Weights of a small transformer language model: width 256, 10.7M parameters.
MLP neurons of a small language model. Each row is named by its layer, matrix (up: input weights) and neuron, and shows model dimensions 0-255. Each number is 500 + 25 x the weight over its row's rms, rounded and kept within 0 to 999. Numbers have three digits each.
Before each neuron's rows, "fires on" lists the tokens most often at its 100 highest values on Wikipedia text that the model never trained on. A number after a token or word is its count.

fires on: " of" 23, " s" 11, ")." 10, "." 10, "m" 9, "s." 7
L7.up611:495514553501494546490488540474500514477493495462508503482477475509480474559477495551504474476538496495511512485498533492510525461503517465523521517541461483503418504521501481491514476476533512474547469506503497543452503507461493519476514525513497502516480507499463468516463491525503476533501498534507502535496485526493453504533494517533469507511492503495518502510479552484503499516488481544493450501469517473516495521500501476497533514484516457529528493506507466514454524508471543496505482513503461516495489536528530513526508523493525466516544453524515481432534487464455541533490518481523500487479513488483427507492461519530487504503475481489512548473472496482553525479495455477518509465467514463507524508459533517515511459503490494524540535479497480476501517519510490

fires on: "h" 12, "it" 11, "et" 10, "el" 8, "w" 7, "led" 6
L8.up1019:526501492454503492497479566465502526528485500471467504464508483473495483512450488473562511536533504501473540475525470480481537527519491490515475463504493507538520502498507521527485479476474478476544465475496501505495519514452539500494491470488503514466513546516463530472518517476514481485548485533543525530511505485507482508558506481508490509514536521474491499485465504522515495490496502492503512515543521500474531507474474517470520507494489452519533491467513502497503535480479477535478563515515503483471494567510457516456487464499483465486473467493529497478458505497508539504544520491509503518515485488483493546512501479474475514520503491484540530470505464473530568497459491514528483537493498488463465456486515514519493482484476469437492516478467521527509486547530515

fires on: ";" 21, "0" 12, "3" 9, "2" 7, "1" 6, "4" 6
L5.up897:486541522514510545484482498502449510536493499465472502469475510481481507474477478503537499519490503506493484452489463488492518463527512501509473523509500561467493494523524555513485489516495495488494510488533477460455481527500507466493511476467506482481451514485521464514444523485469523545514465483486534432475506488508500489528489527494502522507501505546486493516517514514494470512523577558476522544514509478504499559481459526489503551525476487497547505448489487545519484531501512514473497503540485506450482515493530520458520498497512513507500487486480491517508518503543474476510519524483514548502486531547562514483509502486518515506511454438492494484488509491455494522496506512521525508510487479492494508454501486472482519482523525469495506507470508479471495519536430

fires on: "%" 20, "ility" 9, "ya" 8, "oung" 5, "ash" 5, "an" 5
L5.up408:492528511485517546533467505495481507499522532475482472465428477490480448502474513535453522478466486489487472447508485551515502514478524543543521490469462451465496476496507476510460469494588516465473524486518516493426459500505511463518501514481520500512496487481498444514465501487502518494515454518522461502452496475496542457481503509525527509492507477498505480502500487500516460524487513499536491525498502465510520498501497527488466465499504514514463465465495486470502489484490480528500491522514505562493546514532488498484526487456521501463486502489507500515516478508501481486498526496481512474451486481496509504501488570470489505502545530515501473462473544502556478521530503482505525521485528503476525492504502513515534485534524455516503499530479509447525502506510508

fires on: "\n" 63, "2" 12, "4" 7, "0" 7, ";" 5
L4.up996:481502510522507502456503488489452527535509504494475523524509466512493490500530439493535475477496512490490485496496450463489525493478488539524517487475466534521490493492519504486486506543500462498516575453514434488470475515457524505517513447489502479509475543506500491525491498531479510536480489471500492476518490492494492474480492514541477508505515491513493506540486523496489484529502530540480514524498498457534518514529467514505446557463520473522513473529486477498474520549480500538499491496530472461471498530513557529495501518514494522505515490505495456545516496487464481501494484501510491527499507491520506544513511472498506540503481507434506528489516520551515505550465480519490479497480501493512509465420546488506470493496478510462492550515469528533467524489551465

fires on: "6" 23, "7" 21, "9" 12, "3" 9, "7," 5, "1" 5
L5.up365:507496487489530539509513496507496504503499512460460487472482498476505485542471505472511531472504501492484525508515546496513490500508521499518483493513480504470505501511502507474462465520504499538487513499512494489504491545474480506513499467540503507519476552470502546532500509449457498514479501478487508526538495514499517516514485522498524480500458492511496496510457480538483488500510496500453514524517522499488550470481500476492538535507491469448472520454522499501538486512473480481453473516515535485483485510512499493491417491525483521516516484460473430511433527536476477521518486481502516546578502519525521500511488467486535527454512469486467474494530518530492535572541506476511499540456463543501512449498540486481445465475496527526495510506503493504483511527527490

fires on: "it" 25, "at" 18, "et" 6, " 1," 5
L8.up109:533515519457499532480459537543484510532482484487508515453529483485478460483495495474512497493489501496481533503523506460497514511478516493515528452498496523546495484517477509533504503514491517470529522486490474501525461534491515496496503514485490511534489520477466491485537525473500480513517526536516494473491482493451505480556499493488498482517503459569513529521483490474502461520486503493438519481494568514515504520505471499475496471535504517491480523476505499480486496514462426522478546488485470496510453494514464553475460527541454499490477443521485500497496532532488505520492534496467503511491507479485508516516549496527534522492500515493530494503504476491508522534496485505511490547474523533546496456467485483496449427499440508495471541465469507533499520532531486

fires on: "ur" 21, "ist" 10, "enc" 9, "i" 8, "iv" 7, "ff" 5
L8.up920:513548524474498513504473500502475511509484523519505516447523507539489481504500509493509540476501489505494533423539538497512491536480508479511567513468474487504503465493500495546483491491504515467523482533520513461542527508519533503493505503522515538499474543481455466496454503526474514536531496528495470501485422470479469479536501522496485509509520514480515488497512502481524479529481522478436490494467490483511511491502511518506502465492498496512491497512473546495565513568484539448478484494495540479512465524478490490479514503500534512475478486483552493492498506515513522501509523553500487506476515475473490574527481470530522484468548484476494490446541530491525522512543486475492495511459461497488485485513501473475502477505491500498495510514532504486461559506488537

fires on: "a" 25, "t" 14, " on" 9, "e" 8, "at" 6, "ve" 6
L8.up830:529482497502531524463479573458485535505497498472482512468467528443521512514507494549488493492532506497523478498500509503497509505505555549481527505479501482520501470465522503495486533511571516486499453493420500508465493474500542527504519544483481470490521544494515468513468546503489570480510438492516504543502484484502489503507499530513487492509468488520543495522517503495508469454529493459450512478480542499521496496432461472509534457521490509514480507486507505514495505491509503485533542495499526499512473501499527510482476525491490521468495497508485474500533517513460480504542486489490533481495499534459489508508532480511483465490511521501501488510460470502525554476470477492488530502488498505484497515430497528510532484477471505514502561480502494496486549472524489

fires on: "on" 11, " Pr" 11, "ri" 10, "ie" 9, " represent" 7, "ord" 5
L8.up79:532472475449514465532540487486492534511478531469509497474541513506450490493519513470498497463528511480524504516470480430489517473547486504496552529490530493505507501512471494500471499537481478498471498490486495537449484482438489504514520505544463508505499514478507486532460531505501502482530509521505509490509476530518523452537517498470459466525510516531467520497474535494488504510546484493516466508536464475514515539445447511498522516486581509474538510475508498532516486496521536516442525462497484505528487532481479474499489508486518463521482492498504488482528494549447495504509541488508510473491493507481504522527489486514519530518507476443475474506526476517534503480487515471536500507519446452506471486502483537459509512509512486556454505495490489511514515516502507

fires on: "===" 46, "\n" 36, "==" 16
L4.up808:500504515470529480464513494480500541443502512496507541478495507507503454522474540537475456525505509467512513456511537509486517529463487489514537478494446472515449497486542487537509489480546515448473505465494482510494479546500477487494542495504513503500482544523468434485485528492495524504480461503510475537541459558491465473485517495493462522501508480496498500517482528468542450527493466478476455492495502461522486497505488487488489485528535526505484475464490512470473497516464540497486562524487461477479493490543487556485519551491501526530494508531484496492499546524517490487510513496492523494531483491487516519497536496517509478549514485467512483478494495504531498475510474499508493538520489506524527482513567505568485496524495439502491481511528521494511520504510506

fires on: ";" 23, "7" 16, "4" 15, "3" 14, "6" 7
L5.up403:474522524522544521522485515517486500498505493472449508451472473461506503516479488504547511534553494503464516505498491501469532455509514507528489540479493547506512510525533514483467469494482448524520513452507474496474450519473496513515535502472544487519462524494521498541497491457537468509465480502505525472496500482463493501520477534505490509492463462545490520475464502504468486514495562521462516515505512467518528536499448479503502539483503470500529495494500491506505514556517484466476456496534487477473464482506542495518505497511539526548528463495488461485480526501465513519511471481487493552501486548545489543538507470481516513492509501485493513496515505527492502548508518488523491515483505488499495449470551440481474443478495520517529512496490513497493501476539478

fires on: "h" 19, " h" 10, " ass" 9, "ail" 5, "icip" 4, " m" 4
L9.up766:474462496502533505498485479498458495493505471505495513470505488484484516513457494522487474517496505501493502519487499486496543538516493495501489542528469524482490512471519485498477471479505490504505501469495497522532404481509521510530523497532521506513530509522462512511503521484490466493522474485491501495523510481442518542479478530535516498491480530538518493515521507501491497512531494511478493504486530457474557502447503497526536491506498477471507471488544491506455487531506520521475507498475537520479552525500567492524473511448521496492451500526481465483490517481494475502507513537464528511486486471517483506499562485507561506473550467478449490444515450521481452459492506497498494493500477519526482479497544523443535469484487496483500506549535533459478524500561485

fires on: "ch" 10, "u" 10, "ed" 9, "e" 9, "er" 8, "a" 6
L7.up407:575522492509525507500466505473474487523479505501477534486504495440515528472466485521524471464511526509496513470478537486471507452546521558525521479492475554515489514474571494493487526497511506484520478547524512471457467485516520505506498499501539477455546492503525469508474546481506519493514487472480483493543487514524517540514503495461498466466543488505530473521492518492503500511494527511490498460473510488469473523469512502469512502516521499482536480492463516468459508498505490493503487482504503525493494511498497487474491546462529496514496487509485493450518510546512511473510490527456482513452465554462480527503526430528511509483492462481497474492494499520482510540456505457485539478548509516459503473483523505452541523528497534498477522481498501511447502518497500

fires on: "us" 16, "az" 14, "ide" 11, "ash" 7, "a" 5
L8.up143:515516510519492509441515535468504526480432526493507537508484495491461487509516485480576518518490476512481548501527507481490498473480512458509478496513418464502476496512452487459440496483544535486496460503560499531515507487524491536538495527492517498493497504479532469486442469535462510508511554498512496535529458530526484482504500515494513507487488518482485458530506517527503508528525504501509486500501510487487476460537499483480501541521510470497501524443518541516482484500492480493525532511512522482469485505531491565482476479460505509454505487515468541483493508503489502524481503559500491509503537483516494490578504488485503481506490494526498456455489485501500512523499512470501489505523494456500546536482533468522487498480473527463507524536523523521488503486497515

fires on: "ij" 15, " in" 12, "ag" 10, "r" 10, "ith" 9, "reg" 6
L4.up232:498490464495550474489483506515521493449548497477480507502508492470506466518484468466511518489505458513509500527495422436485569556470519537502497510444485452468482484465507532517507456448476527478479494513522471515496462469508494504552514506523470552483519541524498490530483502469494465502487516466538492516484497547505494513501461482530494496518471544471495484516457493496457513518525464519492530541495497507508495488538494474477517490480519530520490525495508518484466514531498516524497517499483515449479449504496474534511489461486503511528499531497526517512493514492499464532542514483471485521464459483492491500483478483471454512491564484520521523475519489514508549487478492516499477491545511493451506504529509513516522497510503516521541533501519506481507504527539484

fires on: "v" 31, " 3" 21, "z" 9, " 5" 5, " 4" 5, " 6" 4
L7.up591:525534471514490515500460526501493482507453502460446522474506477452480497502491444501510515518532522527448491522544498507493531452487546472509481523509475509562521494494528577486500488522474455495482510480524486503522472474479504484512494490529443519514508481460493468521470491504532518482523493507455468490499480539524538498508492528513491511492509505527535482530465487517482476506514538516475481546479538495496459485535487505418526483521454519544535503505477476451512529537498500491491478487541505474496482512492548532500508485488479497511494524505507474517502447490520492514514528523476490467457472506485499537513527406465494505508502495527493516503507491524490514512505503496492527527523507475479498491497495510497486496530474519512497542485520524536476511493524443

fires on: "===" 92
L5.up217:500471536460525495467491490464507535489504489470510503501512479452474483520512503525490467528508555451507516501513520497508526516475523478512529514462446484528497566501534484489478482503521488464478505497518493477485483535494494522486522521499506498506535552502493471505439552486458525520470457526460478529501451531488465516512497487478471479474518507498494504537446515477540513518500512481493436507534506498490505514522522503494516513489522512475498501470482466506524471534478528521481539513517510470451474533537492500504469534502487508513494473498494484472481552525493533466538504526495529487536495492495489543499514514482499502519534521448502450491492490486522509524490502451502517574500471467531495493476544493497454496509488452491485450490487528470460543479522489

fires on: "a" 32, "ed" 21, " cons" 14, "op" 13, "ous" 5, "ient" 4
L8.up628:491500517471492509491525492473512496532476537469482522484510498510507501513455502454497463505510532484508521498484522470492507494502530490526533457430480509487506483490546506494519496513543489498500459487460549519512492511485464527484516511549506507514519506490526457436447485507536537481473525486531501503554467501493501497494447527499463493515548481516559512536480508528469474506459481500480487488513541509512503535461482493476550505520521501483539504449509497510501522502502491523500521503493514474506483495529459496465506537429468519515531427491534522482496518518490460519496508518537494518459478534521500521492513468530512516510494512499509510494478518484535529545449503498532546510507513479482544481495490520544557474493476470466492496505509487498499512522543462

fires on: " has" 19, "v" 16, "z" 6, "uk" 6, "vers" 6, "ve" 5
L8.up722:485485490478467526514517511524505512501453545528467511503523528465512488461498444541521477509539481527500468500501522510546499486487490498490581475449462463560516519517513534502443501493531440481469494539505485486522510472546536515500497502508493516497478478502457458454503520467512505523516459525468457506505496512493488513519491486496488505499497540468526519513513527498546461509508534508433417528497508535518480476534521472506532474505541497484519501497534452487509508499493499536516487517509507511490487470521481489484470509524471501528486530486538495507522468515533452469480510528518499475481475514479489552553501476495477503484495511497475513459476474505505491507482497496533496510502506532526509467519467490495477516502496490522503474445542505498518535471504507

fires on: "ent" 27, "ail" 9, "h" 9, "ol" 9, "-" 9
L7.up764:532500498498515522498461516533465528480441471493482509490513522464491506468494516534511510511463477524520496481528524475525468491525498479501551502497493530518497519486476509496530515485452474502495496525525479492541468506487543513512513487521479461468522465446480463504510537499534512505443489489470500484519490467444485534502502503515510526478508515525483504522536528461510481530493471508481506525488517463542519527452511520521506486560483447510519476481545516497508485543496486494492509541497473500492490529491490508421494482494457503467504492493484498522497543534464468520466543509483518520469509473549496524482563510560504497461525526532508537476515483504533520509485488497497479470476474466500490526476541528494474468507475479508530514486463507455502526545505475

fires on: "ur" 16, "ar" 11, "ain" 10, "ort" 9, "orn" 7
L7.up144:501536512512509537555544490510494542493465528464532477510513490490478509510474537478468519506555507497540499504464494471467577475539542489489461511467507502482483482541495490530504500482506508540532526481472510518466483490493554527479476505491474489484498489497494504546528510519501504501483472519487514507553461476525488457531504499479514481474483471464535494509475499522482485528448503496484491487484485464517505501527547507466524518527580508503492510494494507553488477509451505464485526519494477509481434496505467480459512501461470508534526525538493509489524515536496495459533511494488527481495528485467495503533485479498499508487496483486518496512519488486475492486495507516508555500490452483461538486488512506526503526522502516501468516427504527471483564542492493